config.yaml
n_head: 8
norm: "layernorm"
tie_embeddings: true
parallel_block: false
init: "trunc"
init_std_qkv: 0.0339
init_std_o: 0.00631
optimizer: "muon_variant"
warmup_steps: 200
schedule: "wsd"
decay_shape: "linear"
batch_tokens: 65536
seq_len: 256
doc_mask: true
train_tokens: 435200000
MLP neurons of a small language model. Each row is named by its layer, matrix (up: input weights) and neuron, and shows model dimensions 80-175. Each number is 50 + 10 x the weight over its row's rms, rounded and kept within 0 to 99.
Before each neuron's rows, "fires on" lists the tokens most often at its 100 highest values on Wikipedia text that the model never trained on.

fires on: " ", " un", " Los", " dis"
L6.up1613:47 40 50 44 48 42 62 61 65 56 46 18 49 54 56 53 65 45 54 50 41 39 66 42 48 59 59 53 65 59 42 42 72 52 65 54 65 41 64 35 58 47 44 53 52 45 55 55 55 50 46 62 42 55 52 70 58 62 52 64 36 55 42 62 59 68 46 45 45 45 47 40 50 48 57 44 48 55 58 62 45 40 59 31 45 60 44 60 37 47 47 50 41 49 52 38

fires on: ",", ";", " -"
L5.up1807:62 50 40 35 50 40 51 55 43 56 46 48 32 62 54 73 51 55 47 69 47 43 66 54 54 50 46 50 62 60 41 35 45 46 39 57 51 48 53 56 47 58 49 55 71 71 46 41 53 34 65 36 54 50 56 55 41 49 60 46 52 50 65 60 43 44 51 63 49 65 36 40 43 51 34 57 48 49 53 48 51 35 58 55 50 36 42 57 42 78 53 52 53 51 56 51

fires on: ",", " and", " the", " of", ".", " to"
L5.up1799:24 52 42 62 47 49 51 53 55 68 24 40 38 61 33 53 46 49 51 49 50 46 64 45 45 50 60 58 59 63 57 51 61 42 37 67 40 47 55 61 43 54 62 59 37 44 35 42 47 50 55 38 41 25 44 39 48 38 56 55 68 48 55 54 60 51 54 42 58 44 53 48 26 59 52 48 39 54 54 50 47 45 51 47 56 42 36 58 56 64 46 48 51 35 65 42

fires on: " |", " ", "."
L6.up690:34 40 62 39 49 64 70 47 42 52 45 44 49 60 51 43 50 53 41 61 30 52 75 50 49 57 56 51 49 39 36 62 57 60 46 35 62 53 64 50 43 60 55 59 57 34 55 36 60 24 36 54 37 62 63 68 59 56 60 58 42 47 52 52 56 52 33 45 41 55 44 52 55 47 49 37 43 37 39 55 52 47 66 53 27 67 39 59 71 52 50 38 41 57 59 44

fires on: " (", "'", " "
L5.up1899:30 38 55 30 66 64 38 63 55 36 49 38 49 43 66 48 53 58 46 56 52 53 69 54 45 51 59 43 48 59 68 61 55 49 59 32 36 49 47 49 75 51 68 50 57 43 58 52 40 48 44 38 44 35 65 40 34 53 52 43 25 41 47 64 58 53 38 48 46 48 41 40 59 43 48 40 58 62 41 44 53 46 65 48 47 50 38 74 56 46 56 58 45 44 51 51

fires on: " the", "|", ".", " |", "==="
L5.up930:52 41 59 50 56 43 43 57 58 29 45 51 45 53 47 52 57 60 37 64 42 52 47 45 57 51 56 63 41 42 51 42 46 40 46 62 46 36 54 39 45 79 38 42 36 68 55 38 52 45 56 34 36 35 45 54 69 45 54 41 46 46 48 56 61 47 48 42 58 58 38 31 33 68 35 64 56 72 57 36 37 55 55 63 51 48 45 66 62 40 47 64 50 60 58 37

fires on: " the", " to", " and", " became", " of"
L5.up1413:50 54 60 46 35 62 49 46 62 68 61 46 61 50 34 68 49 60 52 40 58 45 44 47 41 53 45 46 56 50 46 67 64 37 53 54 55 40 49 53 48 42 62 54 60 27 41 40 42 48 46 59 35 48 52 39 49 32 45 63 52 56 64 43 46 45 51 51 61 56 07 50 43 39 44 59 47 47 39 37 57 32 35 40 41 57 45 46 58 60 53 56 40 48 60 74

fires on: " in", " He", ",", "'", " he"
L6.up10:55 53 60 65 52 48 57 35 59 36 41 62 29 39 39 70 44 52 43 35 47 61 28 50 50 45 64 56 63 42 56 60 47 37 38 72 52 50 62 41 47 29 35 52 54 47 43 42 52 55 39 62 58 51 37 50 50 70 67 56 45 58 37 46 51 50 43 63 51 40 56 62 57 43 66 45 46 51 52 47 61 64 57 52 41 53 55 47 56 44 52 39 49 45 41 38

fires on: " |", ";", " -", ",", " while"
L5.up977:77 55 41 23 57 38 37 56 58 46 28 50 56 60 57 51 39 40 27 37 44 48 47 71 50 35 47 41 54 40 64 49 75 65 61 47 44 59 53 40 50 58 40 56 55 52 42 56 29 51 51 40 45 53 59 37 61 46 48 58 49 56 43 45 71 45 41 43 47 66 46 49 44 45 38 43 48 58 70 51 58 51 34 67 56 51 42 53 59 59 58 50 61 48 49 44

fires on: " \"", " (", " ", "\n", " W"
L6.up897:53 50 50 33 44 66 51 46 50 45 46 47 55 58 78 51 46 64 68 53 47 30 46 51 47 54 62 51 51 47 63 54 41 60 27 47 33 57 55 54 45 46 52 44 65 45 58 44 48 62 29 39 38 38 48 52 42 69 48 55 60 53 60 45 42 48 63 55 65 53 43 54 41 47 38 55 36 50 67 64 54 62 54 56 51 41 48 45 34 31 42 39 38 53 20 60

fires on: " |", "-", "=", ":", " and"
L6.up1205:54 48 58 52 28 52 57 55 55 50 58 53 39 55 53 52 37 56 46 56 51 46 34 58 39 46 54 44 54 46 49 40 38 46 45 38 57 55 46 51 47 78 52 39 55 53 53 41 31 54 43 52 59 37 52 47 31 34 50 34 56 39 31 47 56 57 38 71 54 55 55 31 63 47 55 35 59 34 45 59 36 53 43 52 51 49 52 54 63 39 35 57 56 57 29 43

fires on: " |", ",", " All", ":"
L5.up1455:44 53 65 31 47 53 57 60 62 54 63 57 44 53 44 83 74 46 53 40 47 56 50 37 70 60 56 36 48 48 55 54 63 38 51 31 51 57 47 50 52 60 53 51 63 50 24 47 39 49 47 50 45 38 58 44 35 27 62 45 64 52 62 57 48 55 50 53 42 50 59 44 56 55 56 57 52 53 31 53 35 56 51 48 45 45 48 57 48 53 64 43 57 60 69 53

fires on: ",", " He", " who", " and", " he", " then"
L6.up1052:48 73 53 61 57 49 34 50 45 48 46 60 43 52 65 69 64 45 36 47 53 62 24 39 52 43 57 39 53 61 46 51 43 40 52 49 41 50 40 51 48 48 52 67 39 18 64 25 19 35 48 68 61 49 44 62 39 41 58 47 47 62 54 45 45 57 52 33 55 54 31 62 39 36 40 40 46 55 59 49 40 56 55 45 39 59 51 36 21 51 65 39 45 44 32 48

fires on: ".", " and", " of", " "
L5.up828:46 58 46 68 59 38 34 46 37 57 54 50 53 45 32 47 53 66 49 59 52 63 62 43 51 54 40 50 55 60 58 42 44 35 70 51 52 59 61 41 50 37 66 61 27 52 54 23 51 37 54 49 31 33 45 60 47 51 53 57 44 52 54 47 47 36 45 53 58 39 64 50 44 45 53 37 34 38 51 47 70 50 56 47 44 59 55 48 56 51 55 46 46 57 55 47

fires on: ",", ":", "."
L6.up1367:58 44 45 57 37 53 41 44 40 49 57 42 62 39 54 44 61 31 60 51 52 53 45 63 41 49 49 48 46 39 53 31 50 63 53 49 57 49 50 61 36 53 67 43 60 44 74 35 46 51 69 42 56 45 45 66 46 65 56 54 39 47 67 51 49 52 63 29 28 52 68 44 37 52 40 69 56 60 50 54 52 49 39 52 67 43 33 49 48 50 52 56 54 53 38 54

fires on: " \"", " re", " (", " “", ".", " Re"
L6.up389:44 36 57 48 45 63 59 47 52 48 63 45 36 54 50 48 60 37 59 51 51 44 60 55 51 30 46 51 46 54 68 52 55 62 50 65 61 36 46 53 53 38 44 53 54 52 51 43 44 49 53 55 41 50 57 54 46 54 50 44 63 59 54 40 56 51 52 37 64 63 36 56 52 59 48 50 60 44 64 59 66 61 73 54 51 39 42 60 44 54 44 55 53 43 60 47

fires on: ",", " the", " on"
L5.up1877:57 58 40 64 56 54 69 45 54 59 65 55 36 51 51 60 49 68 42 37 52 40 26 39 49 40 49 44 62 54 45 63 48 24 44 48 58 39 42 31 56 66 40 71 55 48 59 39 32 48 55 51 52 68 42 49 49 53 58 53 49 35 58 51 55 42 66 52 49 40 43 65 54 53 56 38 38 56 50 52 50 69 40 45 54 31 57 53 36 33 47 36 62 65 41 54

fires on: " |", " -", "-", ".", " the"
L5.up1728:45 52 60 33 53 28 59 54 53 44 42 75 54 40 58 46 51 57 36 46 41 58 56 55 64 57 59 27 43 42 52 55 39 35 53 47 53 40 48 44 61 46 48 75 77 41 66 43 37 51 52 47 29 53 44 27 49 55 45 40 52 58 33 69 71 56 67 52 52 52 61 38 64 43 48 59 47 52 60 55 48 39 25 38 62 43 48 47 55 32 42 44 63 41 64 48

fires on: " |", " as", "-", " -", " N"
L5.up2:59 42 52 58 56 58 51 44 59 59 33 38 40 58 70 46 54 53 47 37 39 38 50 63 54 41 55 35 56 59 71 37 36 54 27 51 35 42 63 59 56 40 46 53 50 43 30 55 24 59 61 43 57 58 53 46 47 70 55 41 39 41 54 43 50 49 49 50 43 67 39 35 64 26 39 61 52 50 46 57 54 61 50 66 44 69 57 50 51 54 50 57 50 46 42 57

fires on: " \"", " (", " ", "-"
L6.up308:42 39 48 65 54 53 68 45 46 27 34 47 65 61 45 52 44 43 37 52 35 51 41 52 38 69 57 54 64 52 45 54 52 45 38 53 42 40 54 44 47 41 33 52 41 41 81 39 48 54 46 69 63 41 45 55 44 43 58 59 56 61 47 50 55 64 62 50 38 42 36 58 42 35 44 21 53 66 46 33 37 49 49 58 47 50 47 59 51 31 48 64 63 53 42 35

fires on: " an", " and", ",", "|", " then"
L6.up490:43 54 46 66 41 59 43 43 52 69 62 52 79 41 51 41 40 47 38 49 58 62 49 46 38 43 54 52 69 61 38 27 54 48 57 72 50 40 49 52 60 62 56 45 71 55 48 34 36 45 64 44 53 42 55 48 29 45 49 25 50 60 60 55 47 47 44 57 37 57 54 52 42 54 53 52 46 47 62 56 41 57 45 42 54 54 41 68 27 58 59 57 57 67 52 74

fires on: " ", "ing", "ichi", " No", " JPN"
L6.up139:55 47 62 39 43 46 56 65 37 73 53 32 56 40 67 45 47 44 40 43 46 56 53 64 53 53 50 48 49 44 38 52 48 49 36 33 53 34 54 42 53 40 39 47 70 47 56 44 47 45 60 54 57 45 52 42 66 62 38 44 55 50 61 46 52 67 67 49 32 52 62 38 45 54 46 49 53 36 60 46 48 54 53 56 65 58 35 43 44 46 44 54 53 71 42 43

fires on: " of", "in", " and", "-", "ly"
L5.up1418:36 43 56 61 45 41 50 36 56 66 52 53 44 46 41 44 32 59 54 67 61 48 47 52 50 56 61 37 62 54 53 60 49 59 45 39 50 61 69 65 50 51 41 34 63 54 46 40 54 41 45 52 66 50 45 61 51 56 54 35 48 52 51 56 31 71 55 39 41 58 48 51 53 49 61 65 30 54 51 21 49 50 65 41 59 45 45 58 46 66 47 45 62 55 47 52

fires on: "\n", " P", "-", " |", " "
L6.up1293:48 39 46 71 48 56 57 55 46 44 64 59 52 49 64 51 26 46 61 46 38 46 47 54 47 39 59 46 56 32 50 57 72 34 41 35 74 67 54 53 68 58 59 47 40 38 54 65 58 59 48 51 48 38 44 57 55 58 39 52 33 56 50 53 28 46 48 52 28 43 33 45 44 55 43 55 70 51 64 57 36 47 48 46 63 44 48 60 45 43 59 66 59 48 33 58

fires on: " ", " \"", " (", " in", "'"
L6.up654:38 43 42 67 59 49 66 46 47 65 52 40 54 60 56 61 47 60 60 54 56 46 67 38 44 44 59 61 49 45 56 60 56 55 24 73 42 45 55 49 39 47 47 32 49 42 53 52 63 47 47 60 41 53 47 37 61 54 52 28 59 50 44 47 39 39 43 35 59 46 53 46 67 46 54 64 65 64 60 55 52 53 67 49 40 40 34 61 52 32 55 57 34 48 31 58

fires on: "-", " (", " “", " \""
L6.up1466:52 55 67 53 57 50 59 49 39 54 65 34 48 58 38 56 65 36 37 49 58 49 44 67 50 49 53 28 61 60 48 57 47 69 29 36 49 53 18 44 43 58 65 63 44 50 78 42 32 44 42 47 65 55 60 38 26 51 51 50 41 44 56 45 66 52 41 36 47 61 54 49 50 58 38 22 57 28 41 51 41 49 54 65 51 55 47 63 41 59 69 41 69 47 40 54

fires on: "\n", "|", "-", " |"
L5.up1353:42 47 55 47 42 45 39 75 65 60 52 48 64 59 51 50 51 58 40 44 43 51 26 71 37 52 52 42 65 60 61 32 43 36 60 55 45 55 50 44 60 41 55 37 37 44 58 34 40 63 39 60 43 53 60 33 39 49 54 53 44 42 48 58 55 59 52 57 41 71 41 21 55 49 41 61 58 50 50 36 50 33 55 67 45 75 70 50 59 39 55 41 47 62 44 62

fires on: ".", " |", " 1", " 2", " 4"
L5.up1220:41 40 40 38 37 38 45 07 53 50 43 69 59 32 55 63 53 59 58 52 47 46 63 19 50 42 48 52 63 38 60 49 55 53 42 40 56 43 53 31 36 70 55 65 43 44 49 47 36 63 57 38 54 63 64 54 53 47 71 62 52 58 67 57 38 49 52 57 55 58 52 43 55 49 48 57 56 70 53 44 60 47 34 48 53 41 41 49 55 45 45 45 46 60 60 30

fires on: ",", " and"
L5.up239:37 60 63 56 52 54 43 51 52 52 59 42 51 52 46 56 56 60 62 45 44 39 42 44 58 66 47 62 49 51 37 57 57 40 50 51 66 58 54 61 46 47 60 41 63 42 15 35 54 43 45 57 68 53 57 45 45 38 61 59 50 48 53 52 47 56 53 32 46 65 34 63 46 46 63 58 41 48 45 43 40 52 57 59 78 50 42 50 38 61 50 48 70 42 61 47

fires on: " ", "g"
L6.up122:54 36 66 46 42 47 44 54 81 51 45 59 61 69 41 45 66 44 42 55 56 32 52 44 42 57 42 62 47 47 50 49 38 62 53 48 33 52 61 42 50 56 54 51 39 46 53 46 49 36 53 60 53 44 43 41 55 70 47 62 69 70 61 49 56 59 65 46 32 44 59 41 48 51 46 57 53 44 46 49 54 54 53 52 57 57 54 56 42 54 41 37 47 40 40 43

fires on: " and", " to", " of", " in", " |"
L6.up1676:50 38 62 53 52 54 63 61 59 57 39 52 37 59 38 41 34 53 47 58 58 49 44 55 57 51 47 45 52 54 60 57 53 62 60 31 54 58 53 45 42 47 52 57 62 40 55 47 57 34 49 55 38 46 33 44 69 61 37 73 49 41 57 49 61 64 42 47 36 41 41 57 53 50 30 38 45 48 41 59 57 51 44 50 43 46 35 44 40 62 60 50 52 59 57 59

fires on: " he", ")", " He", " She", " she", " and"
L6.up531:57 56 58 46 54 39 60 40 38 46 41 59 38 26 54 50 45 41 56 50 51 63 62 25 55 42 56 51 38 50 47 69 51 48 62 53 50 43 51 44 38 31 34 38 45 33 63 42 46 52 56 62 74 36 45 56 33 57 37 57 43 65 36 64 62 64 40 44 31 42 54 43 63 50 50 41 55 33 49 52 50 44 66 59 45 63 50 51 49 42 48 52 56 50 65 58

fires on: " (", " \"", "-", "["
L6.up1619:41 51 58 67 68 60 52 34 39 45 58 61 47 55 60 46 44 47 47 45 49 39 44 54 58 43 67 30 35 63 50 49 51 44 30 34 42 70 41 38 51 39 54 56 40 49 45 46 61 42 36 53 53 49 52 47 49 40 50 54 47 51 39 48 59 35 57 49 58 44 52 34 45 56 45 32 55 37 52 46 40 49 50 57 44 44 17 34 62 61 48 42 46 44 46 69

fires on: " |", "'", " on"
L5.up457:37 74 73 50 49 60 48 61 48 63 61 49 46 64 46 37 38 58 30 51 58 54 55 47 46 50 57 44 54 58 50 66 58 47 46 39 57 50 47 50 60 33 57 54 46 56 66 46 56 41 49 45 58 49 43 45 42 65 61 39 43 41 50 58 58 47 52 52 44 55 44 58 69 53 43 46 55 52 23 46 47 75 55 38 64 71 54 60 69 42 59 63 53 41 45 49

fires on: " ", " as", " under", " 1", " Total", " the"
L6.up305:43 40 55 38 64 51 41 56 47 62 57 38 60 40 60 43 50 60 50 59 71 39 48 33 56 63 43 44 78 40 52 40 52 65 41 32 39 31 61 46 56 58 55 64 54 42 39 44 39 37 43 55 44 33 38 34 49 54 32 49 38 55 47 36 63 49 64 62 59 53 45 38 48 49 43 45 55 46 50 56 59 56 49 55 43 52 42 64 52 30 39 44 52 48 37 42

fires on: " |", ",", " with", " for", " against"
L5.up558:68 68 62 65 59 44 49 43 54 46 62 52 33 53 45 43 50 42 44 42 44 48 43 52 54 44 73 33 52 48 53 52 47 36 55 48 33 49 49 40 54 58 43 38 43 45 56 50 42 46 62 46 54 60 69 21 40 58 63 52 58 42 39 58 71 51 32 54 56 55 52 44 36 42 37 71 54 59 38 33 45 49 32 64 66 57 54 49 48 19 44 56 57 55 45 50

fires on: ".", "z", "t"
L5.up547:43 56 52 46 54 50 45 44 58 37 50 51 49 35 58 56 68 43 60 56 59 48 36 54 60 45 53 51 57 57 49 49 46 52 47 39 59 34 52 52 51 67 49 68 60 58 51 42 62 47 49 32 75 59 59 56 53 41 49 39 62 51 51 31 54 48 37 44 46 45 52 41 35 47 36 28 66 68 49 50 43 65 44 49 47 52 63 68 38 49 44 55 67 58 47 30

fires on: " This", " this", " ", ";"
L5.up1711:50 50 61 65 42 40 47 42 50 57 38 43 32 44 54 42 54 53 43 54 37 45 33 50 29 44 69 65 47 34 59 61 53 47 57 44 45 45 74 49 49 37 45 55 47 48 59 50 69 63 57 56 65 49 59 55 46 58 46 53 44 58 43 57 41 70 63 56 50 55 59 49 52 67 55 58 64 37 50 37 62 41 55 46 62 67 36 39 38 51 19 61 50 47 56 62

fires on: " and", " 1", " General", " Path", " of", " 7"
L5.up372:52 37 53 43 57 63 28 50 43 63 35 49 31 35 26 56 43 47 63 45 39 50 38 45 50 56 41 24 58 50 44 46 46 41 49 41 56 47 57 42 41 32 48 65 38 55 47 31 53 31 62 57 54 39 57 46 42 46 51 43 52 64 60 55 44 39 46 48 46 40 58 62 48 67 43 48 48 51 66 55 66 52 46 40 52 53 53 59 45 46 57 42 62 42 68 63

fires on: " |", " 1", " can", " must", " would"
L5.up832:56 44 47 44 55 59 31 35 45 62 50 64 41 54 41 47 46 50 66 43 46 44 50 51 57 47 30 61 72 35 72 49 34 56 45 58 44 52 46 42 67 34 45 45 53 70 58 60 25 44 56 53 57 55 63 48 56 41 61 43 47 45 58 51 49 51 45 55 38 52 54 39 31 60 57 52 56 47 47 42 68 40 46 47 53 43 36 25 38 48 67 64 51 61 47 50

fires on: " is", "),", ","
L6.up1310:49 58 58 44 36 27 50 50 49 54 66 55 44 24 50 67 60 40 50 60 46 54 39 58 60 72 59 53 49 60 25 61 71 51 56 46 56 31 71 42 48 48 57 36 62 56 75 46 54 23 43 50 59 44 38 57 35 66 63 56 48 64 62 51 59 66 71 35 43 56 58 59 37 46 65 48 46 48 59 51 52 52 42 40 64 32 51 53 50 48 54 49 54 54 53 44

fires on: " ", " \"", " (", ";", " a", "."
L6.up1288:68 44 56 58 58 64 51 42 31 52 50 20 28 53 57 47 68 48 59 64 55 56 54 55 37 37 73 52 55 49 53 50 48 54 38 62 61 49 47 21 61 57 58 70 46 46 59 42 41 50 63 40 60 50 36 54 64 37 35 51 55 40 59 50 57 55 42 41 47 71 53 41 57 60 32 44 50 42 43 43 51 59 35 59 54 50 59 61 61 38 48 48 40 33 49 35

fires on: " "
L6.up60:69 49 55 49 53 51 50 58 59 63 48 45 25 56 49 59 45 47 29 54 54 38 31 46 50 47 51 40 36 36 51 42 62 53 57 28 59 50 35 42 65 38 64 45 45 53 54 57 42 51 48 68 42 41 47 52 50 63 40 56 39 43 52 39 54 69 42 45 50 66 56 41 45 61 58 60 62 45 69 45 68 38 59 65 58 58 64 50 52 55 44 52 60 51 33 60

fires on: "\n", " non", " over", " \"", " re", " in"
L6.up1497:56 57 49 76 50 54 53 44 62 57 48 43 53 62 48 49 59 56 45 45 39 44 63 55 48 63 50 35 44 58 38 53 67 50 36 76 35 51 72 40 39 45 59 49 44 49 48 46 36 36 45 41 46 44 58 69 48 55 50 50 55 55 15 30 83 33 40 35 37 54 54 54 51 53 48 66 62 33 36 35 53 62 67 41 48 59 42 63 58 51 47 44 31 45 39 51

fires on: ","
L5.up1567:44 56 45 43 50 55 50 69 52 52 49 53 39 52 66 56 45 34 51 47 36 54 56 44 59 46 54 53 47 48 38 35 47 60 54 53 44 58 42 53 68 55 48 51 39 54 54 56 53 55 46 40 51 38 53 37 48 70 67 46 38 64 41 56 39 44 55 51 42 39 44 52 57 46 65 37 74 53 45 49 39 44 19 51 65 29 40 59 58 65 57 48 50 40 45 31

fires on: " |", " an", ","
L5.up500:56 68 54 50 38 53 33 58 48 53 56 46 57 47 55 26 56 46 26 60 41 61 55 65 40 47 53 50 71 57 51 43 47 73 59 55 42 51 49 56 55 48 45 55 58 39 38 39 49 40 54 51 38 42 50 49 49 39 45 37 42 61 48 54 53 51 44 68 47 46 38 54 61 42 69 48 39 44 50 67 54 50 53 55 49 46 57 56 54 41 55 61 50 44 42 63

fires on: " |", " —", " ", " of", " UK"
L5.up1682:67 54 51 50 35 52 43 46 55 55 45 55 49 44 72 41 44 70 58 50 53 50 42 68 50 48 59 56 48 64 56 47 52 60 51 45 58 41 59 58 61 42 57 61 40 59 42 63 45 50 44 62 49 35 55 35 67 47 51 46 57 48 52 47 54 49 49 57 50 43 61 44 34 49 47 78 61 55 59 42 59 43 51 58 38 59 60 52 31 69 56 59 59 40 34 61

fires on: ",", " White", " Matsu", " de", " La", " and"
L5.up509:70 52 50 57 59 66 34 59 37 67 46 52 34 61 55 40 55 47 35 44 38 59 53 31 39 60 47 60 50 70 39 50 49 70 57 64 45 50 52 51 62 33 49 44 55 54 54 35 58 55 49 27 49 39 42 59 36 31 65 39 47 51 57 49 51 40 62 56 56 40 42 50 34 45 39 47 50 45 57 46 62 35 60 70 54 63 50 46 50 45 35 52 56 44 27 57

fires on: " ", " de", " \"", " De", "-", " ("
L6.up544:50 35 58 45 44 60 58 49 44 58 51 39 52 52 59 52 38 60 59 41 58 41 70 58 65 41 58 55 45 65 42 47 45 35 32 55 43 33 70 41 54 52 52 39 38 59 57 70 48 47 57 56 51 46 72 56 45 47 42 48 77 44 51 52 41 55 41 54 32 36 39 56 58 52 49 63 56 36 58 66 37 54 67 48 42 47 33 70 49 51 47 45 49 52 68 64

fires on: " |", "-", " married", " of", " by", "s"
L6.up1477:68 40 55 52 47 38 55 51 60 55 55 36 61 35 65 61 26 55 44 40 56 48 40 68 48 55 50 54 43 54 33 45 44 39 51 74 57 40 58 39 50 65 65 30 44 45 27 50 27 51 47 63 42 46 56 49 69 49 55 42 42 51 46 48 54 54 51 65 32 49 44 39 66 28 61 22 55 41 50 47 57 60 45 50 48 69 68 76 51 41 23 59 58 46 46 44

fires on: " ", "g", "vi", "f"
L6.up1794:54 43 59 58 48 40 50 70 62 30 55 33 51 39 49 42 72 55 56 64 49 38 37 45 46 29 43 46 39 55 50 54 46 48 52 49 52 55 69 47 39 64 58 41 47 42 40 57 53 42 58 39 59 31 60 43 42 66 46 38 54 62 34 43 50 47 55 35 52 55 55 39 38 53 46 38 48 56 61 40 58 41 65 40 55 59 49 66 42 49 47 49 47 55 52 52

fires on: ",", " the", "."
L5.up352:40 56 45 59 54 51 48 47 67 46 53 58 56 48 50 58 34 40 41 51 40 39 51 40 63 43 49 43 53 54 27 39 49 51 63 46 26 67 64 34 55 51 40 48 43 49 62 56 64 28 29 30 45 31 49 39 53 54 67 54 56 57 63 42 63 47 50 44 52 57 56 56 44 57 87 38 64 64 54 64 44 55 51 39 40 48 53 41 34 48 51 49 43 58 62 51

fires on: " |", ":", ";", "born", " ="
L6.up312:35 42 60 45 59 63 54 43 42 57 58 47 52 65 44 56 51 53 33 49 47 33 63 47 58 34 37 60 64 45 44 49 58 50 55 43 46 58 48 59 48 48 31 58 61 50 59 52 56 52 33 44 48 43 61 63 50 45 50 54 42 44 52 30 48 53 55 48 53 51 57 47 37 58 49 43 36 53 40 58 52 34 38 60 33 54 42 67 45 27 54 37 37 56 60 55

fires on: " an", "\n", "."
L5.up613:47 49 48 46 59 35 56 51 48 48 39 32 56 41 46 43 70 46 43 57 56 44 58 62 55 67 51 51 49 57 48 43 35 40 68 44 52 30 43 53 45 78 64 56 56 45 35 45 62 43 42 39 51 64 59 40 40 50 52 24 42 64 51 72 69 46 45 50 60 40 49 33 62 57 63 48 59 52 40 57 46 44 49 32 41 39 77 36 43 33 66 72 67 42 52 44

fires on: " (", " ", " K", " 1", " R"
L6.up1919:48 32 75 60 67 42 63 43 57 32 48 58 52 50 64 65 37 51 63 28 59 48 62 46 56 39 51 44 68 43 49 52 54 56 60 56 59 39 46 56 36 46 58 48 41 26 47 52 49 62 65 41 43 45 65 48 66 40 64 50 71 54 57 52 40 49 60 57 51 32 47 55 63 57 40 61 43 38 44 61 62 65 58 45 33 64 33 63 57 58 39 57 59 43 26 61

fires on: ",", " in", ":", " the", " and"
L5.up1102:50 63 54 61 55 38 56 43 38 48 55 37 49 49 33 40 63 45 52 57 46 56 42 54 54 57 53 52 34 41 51 64 56 49 49 45 60 32 66 66 34 63 53 63 59 41 38 29 45 38 50 67 58 59 65 48 60 59 38 46 45 47 44 57 56 51 60 39 30 44 59 53 54 39 49 46 62 29 38 49 37 67 43 59 71 49 39 43 46 48 38 66 37 50 56 61

fires on: ",", ")", "\n"
L6.up18:67 60 55 56 45 42 55 39 50 58 60 34 45 40 47 51 48 62 53 30 55 41 47 56 46 79 62 53 53 62 29 74 50 40 52 61 65 55 55 53 36 60 47 46 31 37 43 61 48 52 54 52 41 31 51 67 73 43 63 70 49 55 69 58 56 49 58 41 54 38 54 61 43 56 61 53 50 47 64 47 42 41 53 47 64 34 51 55 34 49 72 38 40 49 56 45

fires on: " the", " member", " is", " was", " son", " result"
L6.up885:55 60 49 57 52 61 43 60 34 49 53 64 70 43 49 38 48 43 44 43 54 60 59 49 57 67 49 50 54 53 50 42 56 42 39 44 47 47 58 41 53 50 55 58 54 48 81 43 41 44 60 35 56 52 57 66 58 67 55 60 45 61 63 38 56 48 54 39 52 39 66 65 45 64 35 37 33 66 57 65 48 46 30 42 59 49 44 51 44 54 47 52 44 46 45 57

fires on: " the", " |", " part", " being", " while", " was"
L5.up1433:52 49 60 44 67 43 45 58 36 45 49 54 64 48 64 57 32 49 51 46 56 47 54 61 30 27 61 43 59 44 62 33 48 53 45 46 42 66 52 42 44 38 59 43 47 38 51 48 42 58 64 50 38 53 51 55 57 66 46 54 48 62 52 50 62 44 50 47 67 54 48 58 64 64 36 42 42 58 69 74 47 51 57 33 45 52 43 56 37 47 63 55 43 48 63 57